MLP neurons of a small language model. Each row is named by its layer, matrix (gate and up: input weights) and neuron, and shows model dimensions 128-255. Each number is 128 + 24 x the weight over its row's rms, rounded and kept within 0 to 255. Numbers have three digits each. A neuron's up and down rows have the sign that makes its largest values positive.
A block is one neuron, or neurons of one layer that tend to fire together. Before each block is what it responds to, as a language model described it from the Wikipedia text at the highest values.

Phrase and cell boundaries
L6.gate287:104106162086124109123147146137121112131136116136142096118135143126146141148077137153133134155167135132124116085108038111153162129136143130140132146169148082129138114110175151157100084123170146115141102121109098137143131135134152099153127163086143159123175197074130109124103144127108168107175113171104118127159122114148132112109174126123164167109130096125083124120155133167115113101166
L6.up287:097101156143138124141131111094131157128146163080114117164105148119143090158106090137135154161121171102154082177110122172188110094103121133163145133104142121150114109111170117137106086120116142150139099140133121115164187119156149105094106133144134144083123118138144097136137154143121148121157139118100144129104109138197124188077149134139163102144123165148092117145107140091074106138125

Table row openers
L2.gate9:121151146097091157154167154160141158140145114123103111137147125119142100124112098113110100137150123105154107138137126127149156122075095114084109148088117137101115132170119101127137102151133079097105159138130122100152122127146123162149180165161161139157112104152119169112110127139131139137181122111153096135139073116167146141143134153137120096090115155122151147123137116085123123117123
L2.up9:166124132145083100140152105137103106125124156171159095128156150151149144123156153079111091124138164121123139166182148101141138165163110094123127165068117130136102079135118112133162146129119122166154164129127138104141123153122125087149180150150103110134137134142138160150155124135100164131105141119109134165133138098110107133109111142078166151138103137134140131105102119151110142162102
L2.gate14:153144178147139144173111146126085076093115111130131125125103155124094135152089120145162111137144139137107099139129103104132134146117137115096128110085145111133116166116153138135115147143101118130106113101171152100110134129124098162136118171166105131112135079156118181164125121092122098140133124142088148142124136093112128128166117094098159132154120126114156096139130180118091130177160
L2.up14:073107133135098126179123126107097162167152133127101138147119132202144116119143126134134133115127172125096116160132110140155096119124157142109094162152159119149129149129099138083107119123115161141131151146119157154160137130130140117166144106168122163121126129143167138097150124130152148084138127138113123174127143125160160160116100104091115141130122102150128119089165121146110104190115
L2.gate78:113174128127100105129113161178146165119098126125117137150150077123090085164130114182151085152127115135107137129145134132181138142080158103095096134141093146128129166133159157162133118099159146099137142087154178144152134125144128110155098157091123118093106144134164111116140133109084145134136067123163140115157175120135124152139125108109121119132103178137113107174159156144114115141121
L2.up78:113121154108166103138076128175145136118128118149137079132137127124108086122100104127118141118162127149160104101150140165159127105112103123164122136102112125099095162139174152146078057140090127143150142110133149150161093137122148101099179134119121089122095133094128088100143153134146140185137117137138091180097141129128122152128098097132144180165096135125104114128164117106114116156109
L2.gate86:177153146139113129165101071124142147143190131110085109123158172119118167132145173136178116117107132105165133088116125127161110148112144124117154145138119149097099166118143131089112091123158120140115083125129113113131126077155120125170109151125142140151124108122140106156134123182157165157149136132140089109121117120115175057125138120128126105155094104093105116081130128135130133107136
L2.up86:120136167142126125103152085125130111157170172144145161105091117118119107149110148149121096178136148131128129130125086112182103133111171127152127115052135128094104149108161172082173122113151108131167124141108128152125126108124089118103167166131131133116124108144149067099099137133102125122131125157121150127126087126155164102151121133092139134116078126108100169122126124148114127135114
L2.gate190:138125148135140098189112122106160144086152100124101124139140098120137128163139165079129099162128123168103133138125131163148161132141097085106110107142114125101088109127067129132090073107115103140135128121098150089103128147110140131188166135140146109163149169098145125158161129151093085126120147124150173129129134130142088160148099149153144146078125119144134107147101117081112096126158
L2.up190:108155141081100121167087119182103159124121080112144126126073174175149125114123110117162115122149141115104114143129134162136098138141106098153152168150095109149131140132134101092100129162114081081104132171144122114138091163070095116119149107125097124146174146179113071125115155060130121114105124109126175158134111123131131117102114132116118125159107096130117143108099100143114115124101
L2.gate246:167152134151119144149128119105152114122156137133116185128093132148105136158117145121165092133101135125135140159102140132121131133164102149121117146114143144100122160108133144114134087143144113125137075121102170185146086174108107093123139158155131152148155165106147118160152140105099128132123101130190128145124091089131103094085125160135117149125120136077126157145110152176119123168164
L2.up246:156096108109103162138171122115084155088123135153155132117078127120149126136101145133124103112089160142143121149144108121098118146150147090140146084131146144112142155133135156112139108158103104117152140157139171146138145165118148124123134154100157124162105129092120123180138128144100149135155087081104150186138110132139098141125116157112185178104099134091127145130110153142130141136139
L2.gate270:117184145111112175093115180104143120143146118135115103159141140157116104163158123143094076101107129107121136127137106151113123113123165116138137127138114107130085125108127115144134147116099123152134172137147109142134171129126139106140086142093109170190109136098133108108124128132100121140120150169168112151116107079152118108143084113106120084152128127118138155130124118108126101125113
L2.up270:105095134099132162089105119108083146116154136149103163148158112128125117182125151091094112138098119126123114118130056122108091134122141137150141121137107146146108118133137145126152102082172141083114169120116120092135115107117114105092148157113130144155135166166171134134108111172154148168147126099142161162123123092152117119141101125124159117149117121129142149108177089117129133131121
L2.gate332:108137135165135103113085109141118129159119131146138150159135150087153099143195113115121087162142160143114115137065142111091124129109088113140110124109132112102104150126117134146159133109137175111137148124104131148133175125115132119152130135117135146120165066133139169179111104119118096158124097127122092168114152099155136137114115132112106123134138111160087134133131109143116120116139
L2.up332:128150138148146125148134127148146107135116153122138162140181089129197136126115127144100131158146144131097104128135120128196145108130071145108164127176157127135097142147129130134144136161140196133136110124170157138120154168125146075135167090191107167098176123128121110098144134117102145130157161129142155151108123131107076123095119150083133121155105127097119109084139135143108141144123
L2.gate365:120151117161107096107128110104091122087151109152159100152133127131175091123154155141157120104100165124130164138139132191132107124150118147111119098112094132104111115170072128164118131094112137074111158108132110132095111122127104093122125130106170107104127186133126149115149076108098114117180131123113172156093101127125136130116116144076169105116142112136108087121140145166138132129075
L2.up365:071112123142135139125123086113127099137121111108185156130173106104143126108148164101162121140167132114112102166163117090113145163081125087125145082092105174148147130142168151102137140129113113119129098124108108110155118144124189132136113153135145115110131135108134171148126121099129119120141131165144157138120168089117155145119105159133123153154138133161097145167138131135143146187114
L2.gate367:122165152136126132085130116128144106095130103127116124156151128130107109153095166078123120127097108134144085127156155166167179140131113134115123140070155101136062130138107158132112090129130145087159133127134142105148110159131101111116139129094123120138129129124121129120155129123102135170133118122153133089127115152167114161141092150123144170133107124177120116112141134165146129145129
L2.up367:112129132179125123134104098134131134092141100145126151150111152110136134122088136110135080136126084160177110118093108133132113169159116155121127128133133120095095154145148134125170130134108129125130086139137145149125149143083123143127131159091122142165170136161134110152141131113076121183174110103133143168123145145143134132089117092087120158140099133126113129125158152062159092170124
L2.gate392:113144121112151104123104140088115129129161169119130142150146102111106103118186128099094154133087121152112103085115124128128139065129156158146112156121152147103117108062133170155146116107173128140099122166154119144106150145086122107170097110153141154149147157110169124127146149157116138144128101147161134155105130126171129163143099116139148150128130124126100151124154126146119157112148
L2.up392:145114155113131122117128110150092129161128143151137124134106109107116136113130135079134133131098128151106113156109101132117142083140134113136137153153143113096101144132157165086099107121096131136146150094114130118098161100117083134143115150102124160153126135129147121100117124156121119142147141116161147115076121104146138156120146163110106120168151138142119097105196152142158125062152
L2.gate486:162137171168122134107129099144136118155085143148124161125099159142131156133112134107092152140148166128139112157106102160130155084136182164131122152132135122126107109109138124149076109135193099117186123111151165125144150118123066113146111112156138147126155160099111124097131132134129127133119140114113149134098141091129133164155099124139170187130123112143127097128157129159126125139125
L2.up486:134126123103133159148134114104133139155149136098129132133110130123110140118105130138131172167119115109121116134128113142173139136136124126100090110197147203125094151073153187084169133124133155123111117120150140155116155139125110114135149169131121116177140133152176139131128096139116142134073114132126104146091139153199107123111107136092108113126127112090092155091139119082141162135144
L2.gate539:058180155113154117179126167140092122144046115107116173122110146093131110141131136106133094124130126141128176168118146100113098108157122129123133101122128112137121116162135112089135106117118149072163152118148156138129119145106131150129124155143138149076155133147130103085104121123125130092132132131124124112120118108134118152131138110146137104191110164136129121115095121098136134142147
L2.up539:136094137108120181117116130143141136105143127141135090151105119129175148133142138095191113163133161136170137088122114091113139142158159104134107136074164134167126117123105124132111104129130160135129119113131174127143107126144139154183144152143109118109148113111130120149108145157099132111095095143109091146109190138161118122108114177135104150133105142156156151165106133133106173121168
L2.gate559:138136157107175130162128139119131122172115146128121120141136157113102114125126153120103103156122150081125127162163136141145106086144168177134158145113138120098118112124115122130111111128148142139113118177134127119112124126128114105128146098119136135137173165094166159114140150203170103092105132177150088139064117146148094138100136167126182147110136069167098112093125100088131121116140
L2.up559:147184123129148106097121130126115111156128125121141142133171108074117117126134148165128120135142109155135137122150113146124138080100131140136136142120132134112136136109137218151079122151107142134091094124114104132175193153120145121138131096104113151105122169166118136097171147164124149138154120135127129152107140137148132151154137100152156123139121128101115097122140111097117162123166
L2.gate641:109144171121083152135126163134121165115131122122120137109110179132116102130130130103118112154112076153151121113179091154164080130161135129111128165086128124128111109137122157123163130111117145161142090136150111118142161125117101133108144128115126125131168134134143115107168118091125096125147118151140163154075165126113095128093080114137111166109103119156143114100134157110139119171098
L2.up641:101163107081094141150153111107130187157093097122159179089136132126131078154140125120135120127119124097105112137149117104087130149118130123104130088156146120123150152138117111147129148132103118090119132126120119076167120150121100162150133176129145146109134146094122136140121132163083124147146158113085090117125121116136089155142111160142188090136172153125139153122115158112121096138105
L2.gate651:137138150140145073132116147117164150151113137185128087132166166133149115110121124143067102100148135107130112140160155156148103133141136086145098120098129118114102109120137086126136151107131141145126160121144094159132130165115139121128108145173164102136127090161102150123159148123126057132138076124153155136131154109145129180129162133149156113153128172180142073106134133105109106154138
L2.up651:139086142114112145094118153151104144141147096108155128109144149140112166114082087142142128101096129096112112154115127129131129138134062140105122145143121132114111131127124136128139079095139161120148133094102160125149153109119152146060102175152098065151130145113141102124094136136151128118134140104100104166149143106171117114176150106132126101128109123154150133148117132102130112122121

Section and paragraph ends
L6.gate139:185148078115089126166109147159123151169135118119172109127125136163070139144165128132103122125135114145107117155177140119104110154161110115129106098146131130083150120138138138085135161149125145112086128170144156114164138117127158102155121122134144150120102135115114165129148160119121097148140123114114140142109163148127120206185116130116121112138137131178095174109127143149098135131156
L6.up139:174164148151125145123097098107078125134131167132169136125096102139131107167096148159112114174085095131150129143077148102114130100123120128129092103109122149150134106140093131092099129165150129094146130146145141164127137103121166139156123115140118095119147132098168109138057123099113084151099128146140122124149172129147129126101106142116105090156111085105084147174151171110118147115122

Section/paragraph boundaries
L2.gate20:107127127157130116135135074071144135131162163118146120111129121117114130124153159104143108123128176098152170113181115145160158135157167154140125132098135095125101099158134175080120116143139175101151122125062098139093125150115092121120152130124121122144126128109146118163115171122155132090161098136159102136109098115080162145129131134120139153112131114130090139142135180142127178128130
L2.up20:123106132149123158144136162173180123117078103125111124151091121097131167118161145100128125116079128148158106124131157118108112149167145143123113099110137159123149156145145091114131155099129067080102125128163139130117095099101151099147127126120137155115148099107136127112146092171114130121123139154140164092155128167147163130150132111127161136139174121148123131110164143124149121112173
L2.gate82:126120172121132101183127105120151134156130132106110111095143159136104111118120132126122117110144114131147131137118059123141164166115145098086098162123143156125089156167149140136132138183125187141137123157171091149114086156127178110131138121113115149102155156100155123121130128122123139124131122116148136175151094124119110149096128126115130133145103111130113100176153140126098116124138
L2.up82:098088162089122067181131114112166114131192136117153090164148138113073099149115119119075104138120104126119110100140101090146130105134125120133128140130150129081071149120142117124111085185105164110108134082174141127117125114158146096088121145115100113124112158131155130129161134119126095119115141153141105156177119093095134127136159121124139134119166141101134147191151101112073133123143
L2.gate121:162108135138091142127116141154163166164125110091128114143132153174128129166131136121125100172114101063111125129110111112099143142131107095071129114134163127114078133133103110125148131132147136148121114109154152143174120102152145095119112109099142118127136125144125104160140118157128103109114142106132123107155103089146126143152112112115147117138143161138108123166064112197133133163116
L2.up121:159131133110094130173104117112151190165115073093160154139169115165136079114140129139123121181142076098101137125115171105092148123106124108106108091143152128149111153126144131105131119136126163142116117116140126128162107097121167115128129127136151149155131145102137138113124106149116137111135132105173125107149120077154149158186102113103154125161132180107112157171088116180092125119138
L2.gate161:152106113134120161140109105105141111145139126151120129141152122099162103131110149128135118134132140127150090109137165182105140104131106142123120143137183100105122100125162128117108143123121114087152076165153161141154154156144132110096140103148144136128140110145139136117155125118202134074120098067147058135115085105149134136159141131157152115179169174105128151094171074117125138086137
L2.up161:126116157125125161113096129104157119136098139168161131130123151114136110140126087147126179151107116140092155163134091100141135070146145082135086113128170113107113121173115188115136084094128148108147129129169100094130066118141139135132132116132114100127134144121122134173138107147146122103149082117144141116123120163139145160111156152116125157115167064119117129181113097102132141163142
L2.gate166:132163104127121137125087102140176159098116122111145137060118128098085120151082167100171164127135129111070135089123102127108162084117128137122116124116107151146115135098151149174104130144135139103111086129131134118152105075166127143102096169105146120176120111131129129168093124113112107103129100132152129107103070150140151104103137157135107147151128081112085142150131091155136124111146
L2.up166:091111132129126140111127104147104120129116126106146116129126134106109075157143173138135130178115148154095143154121198127144127105150137119165138123108144085088131128098127120128114148091181102136084150092127128133150104144128117142121148116129094101098056110133113130165112164132118152111120103146097117141142146103142169169142146142120147132140194120132135123152103150160108154145111
L2.gate193:162162111138105139092087155135138127125161147082092133155124139097172140148143158154161117110156107166119119132087121114130081126133109130111087089063133135157144128139154183134144101153134096136147111144092104129153108128105107110093146129122137106102138122084136178140127111125140106129091150115162118162140134163121157139114124145113138160092143102137113118130151161147124142121091
L2.up193:090105130125109106142088125117174144131142160116119127083105080122146096102190085098110105143155120099101113123118154078107149155120118124140123117106154108097104113151072129107162114136106108113132100139155117150095111076132115131146171153141146128154132075123111143123155083121104110141141139104136098126121114147086171129107131082149133080097138157123140104111139104121124088134078
L2.gate234:128135116156149111142138157119137120164108123174081087098137111126104134131103185147128109129128118092090108176115102105139130157141158136135063137132092118119127136137144152098131151152135137121121115193153140147144104087158180127120128120111123130135167128144132120105127134147149148141104112122127143153159112142108126148132142144174150124098129124134051141130149095115147185164159
L2.up234:107127098106138196126176115138160085107097078166097130103157152090143133141110113184123079125131105143113143130085105100093095121111151059105128140125090127094148112082134089131128166117159124164105113149139164110135144111152103142149104138132099112129133111108097147137146105121133100123114101081149144080100098126154108096133121173137181127137152137153147145166132140126098126116126
L2.gate269:198119122144131143103154124125170141147114119103112149132127137149121138118127158107127141121112136127110178092142151166147127076153162116152061068096097132093113159082107124123124124139114111185135096082177107116151141132135123122106116098114141125121094134163111116100148157098134144075122115114135144138110109116128165146155099122114054200107106133140129165150127150133136114115155
L2.up269:124141161094122126110124109120129153107104101113128083092094119191133083108138157108149124152112085118139126141153131105152149124109116087091161117115096111174125079118117090100098115122127155161122144189108151144065126153132164141128095105121101117151126052123148122137164147158146074099116081154107117119170143126153129099141121138119112120140113160134157141138183099147105117132174
L2.gate284:151108093141150141180128089131118140176134120101093160148108101131129125146137143151168115138124143129111137119107130096109124070132121128137078116131097104121110120154153138089127132111130146144121150140109113146082112152114122110105136150107114085132161127114134107131162136119123110159097138121142182132171111136138156128117167157118100139123143132181111124112162152146126060081120
L2.up284:132155105138163168144088144116163110121099116167120150090160145144077138135097127084106120123155083140125121136217172143132098122126156117145140127166145136117099100090158157098128098144149106147119098095150117127133119086114154122111145129142120080125101110132142111147102114097154132097106153118084166156115161130096168099115120135130103160119155109133126096139135104147117104124125
L2.gate286:171118152185128163117113145102116160142123101120131137136092145133087127117138072158149113140101112126132068114158119114158130132114121130110142155093132154142167103161136154161139088139126132143081125098160149146133088146133084121164153144131128149117136098082090129126099149107128118126109137064141137140152094151102120128126138130098131099128113165150137119115152126147102126152091
L2.up286:096173161097144151159094103123124107124135090127156138134116149095122127138139132113090122165155149141087114113133136111132112144159103158139129140125121127132115107072147108102095119132106142137148127125124162135174166128119125081141154131113114125154136108151146132170158080135118137156133180122114116131159125117143176161155142120173123183103133102123149083103097117108106130085064
L2.gate318:142107183115092088131122105202116167107089098116101111166141116113181122168145144142140128134130106125163131114099137118160211115117173120103142099090175148108134144119165094133117125138077102121117165137125159104141136156137122146088124091146150122114123153158132128093120140149147139116104129121137098160152145130148125120105106147092158106127125120106110130116114160156180109107118
L2.up318:107125186124118138100106086102097134111108141118158125108123115085140156150147165109152124074145150101145142136159142134130122155110152141126130098143106118145104151137133101092154123131107091124121121171146138150106143073104116121099136090111156128092099174123128114120123107165084116102121164109118104133154149139121149154138138125155078126162101122153118091123165127135086108119103
L2.gate390:161166138124150109130130140157168103162102118149132120168104108132126104167111121168112080120139094120147131118097133125125116097106133138153093094169146112146132106152149101133103115118123123110151168140152136136100127130147104099117139125082128147132140103166079148154135114131149124096099114160188102141116050129083139092128171129115150166103132146120128121178101119125136133127111
L2.up390:150132157116159158117123118145149084139094148138116134088135148121118103163150089143177116104159108109137111164133109141113115130060134163109116139142123121161091127098159149175097124117097112160135103108170129151097139129136159109112110170165107119122159129102176141126140157134136132114134106102147104111147152166095155103119100185100123135127133101137094163115144116164150110128118
L2.gate485:137168133101091120135090137147109115175117134118108102143126113096124132123121153176156173108130163122110134164112112173126123136132149157137097116126096080121100099187132157118117093138138126165159093130139156127127112140134139146128137166130090126136131142169083083121133153139139112122136100141102148153128124106132089142130119086132158114093149147150126113115123128138128096123152
L2.up485:156111130124146098139162125097123078153134059134124135122151118124112110148153141133113132152148135156107144128147121137125084109168156094108130135092124142152123093211112149087127137101136131125093147097133124121131161133110175140095121141132128111098132172135102125176162156130128150112122174134140117106112123132123183150119130124157137089153156128130156086110173135107105141143147
L2.gate489:109135100123119153112122139122122147195128100110164137135107096116115143149132079154117135127129104149171182106103096098126116101105152123128147138131106109134107113105141128123127109134157114149119102127136108101135076106145065094151104172129179116141117127100159093116123078145129146136137109099160154120107142134115135123086143120143106102129118188141105145159160104120103146134154
L2.up489:144140153134150116131132142166135085139130152154074087111068132109161123150164164139130119115108095133150127135085118133156150103144093154131130120125168109127135171142123131131180129145165143186081127159133091120153109082105089105141102139149116136127152162131148124103125093121157143154185102140111144107190109146097105170117153116157117146102106127132062167135143142123128101123138
L2.gate600:161097138103139159151130134128113119131136095094108117140133126139119141138170132149134109165069078152144138077066124119150097170129136123109083142149101127147109152110140153106132160132139113136111144113130161187128143137151122083106151111115122130178108096090183161119096092109121124131129097114171160114118148109119106121117120155120115129095169107094133136105132124106099151121136
L2.up600:140110127134150099133098133123111154120091100104100112126150128113143122109151156123146115125100147136164128120083164111139144166118145164134128117121087148140100157112131139103104173148097118125092153124104123139115124138140131119101138098124117164159114112147123177124132089121089143118121065108181116135116110183095148091122106144150100132079173095105113140149120130150157123092103
L2.gate633:108132143121146140092141145112166121187139152097133107100103138131117124109110121173113151155135097098128145139102097124100107079142133161114141146184100106136182128134131107125105160135130093193116146128140148157120121154202116109144118110102119140131156146122137141165144112102153168135088139162143146120133132096103118139148119142089122126117117177166122133171163126150099114092143
L2.up633:161089093106142120109110132141188146158143112125146104100131112135086152101091147159143159122137168129121111115171122154101127095094093133159081133134101085134145116125181118146158120149172133130107115146103129131095115139134118133147110107129128082142116169144125109144142148103153165120143132105139151141119078142155144099142140117133132149112170123103108139174105151129140182079083

Year decade digit
L3.gate8:124163079138100131107085163139124134123116100121146089142098117065117077176115112159152113121117127069125137128122147127139106101167099114134148125113119117164117127152157187176183098142106104092080092130096134143075119122150138135121128173148146127135062103114057124137145114110148137125131102117124119118124128125132105098142133128100152108102115093152165102127134142118117112178107
L3.up8:109124109088151114188197124146105135085143115090090160124097112115095140097100150145140132131149153125123174142111117150097094082135140121123116143078124091156112107096101106129143132111111106117105171129097083121126158099125122130123146158113134086118131094106096102180132166135101110148171155115128146155129132125132080146151128138117148135099127114118166144069118106136160120087168
L3.gate36:088124079097116136163135150093134140132137176130132123115125163150107124160107127142134103128155109153101124099124086129104121126107144154141123106124159111116194123157138097151141093120097102177102119123137136125095173133129106137139113169124130169125113116143092129130129164142125091079121155098122115135089127144141101100117126167129115148110139103107103078108108129156176105139175
L3.up36:157120132117113140124097171130132104156136115133083157134088134136104153134118142107135078160164145103177119148122115118107118099087126126108132113124160164109134146150143107170133127149114097153102103104125098140125151112088131135141114151119112159127142122126157136127146136153120149144121134118176102078118130101135127186164131137137110130135144150086111144149181117137158145139112
L3.gate593:123154113126113095154113132143123163129143095135105137160115151130121139137125144139103126159117189089115122159131065095137164118121140137108128099094150110162151114152111113141112087135124136141126136148124172147118110141101112150110112115081136103139107157079152110115133106140120151153114140118157163113122095111126126115130096131144176175083084133100144134115145129179136154142137
L3.up593:135167135157144146104122169135128143113110114112146130162081114115121114155167126162116120123158110145130102141087114153143113082096094089096125125125164096096095141090110143145128123107138126144123128148128106147140152096126160132157154122105063130116160133089137151176136148074156172104080143091127128137135098109077173103134120120156123117158141133145150060161129130107076073125111
L3.gate608:136146141145170114133129112106086137112160112111104169130102162074126111153107088123108163159145119100126150118125106120140151190112129117083130141179083154137128138137122155144085100135106130081127092148133130172125116111164141169100079126137134121115132073111093135125115178156115117149142194098104144152160118151096162167120137111120123114103141140139137100134105139122154140144147
L3.up608:172134120141105153174097170098150151144094100104109137156148116148076109159114172120103108174122136184123138112144078120126171124123077109152136095111143138152136094116131104120155126103109148090083139132117150138109125151110127077146157105160157104106133116123118167111130122103116120170119105134154158100119144165114127136134133146134132163101097081134135101130100119162098127129124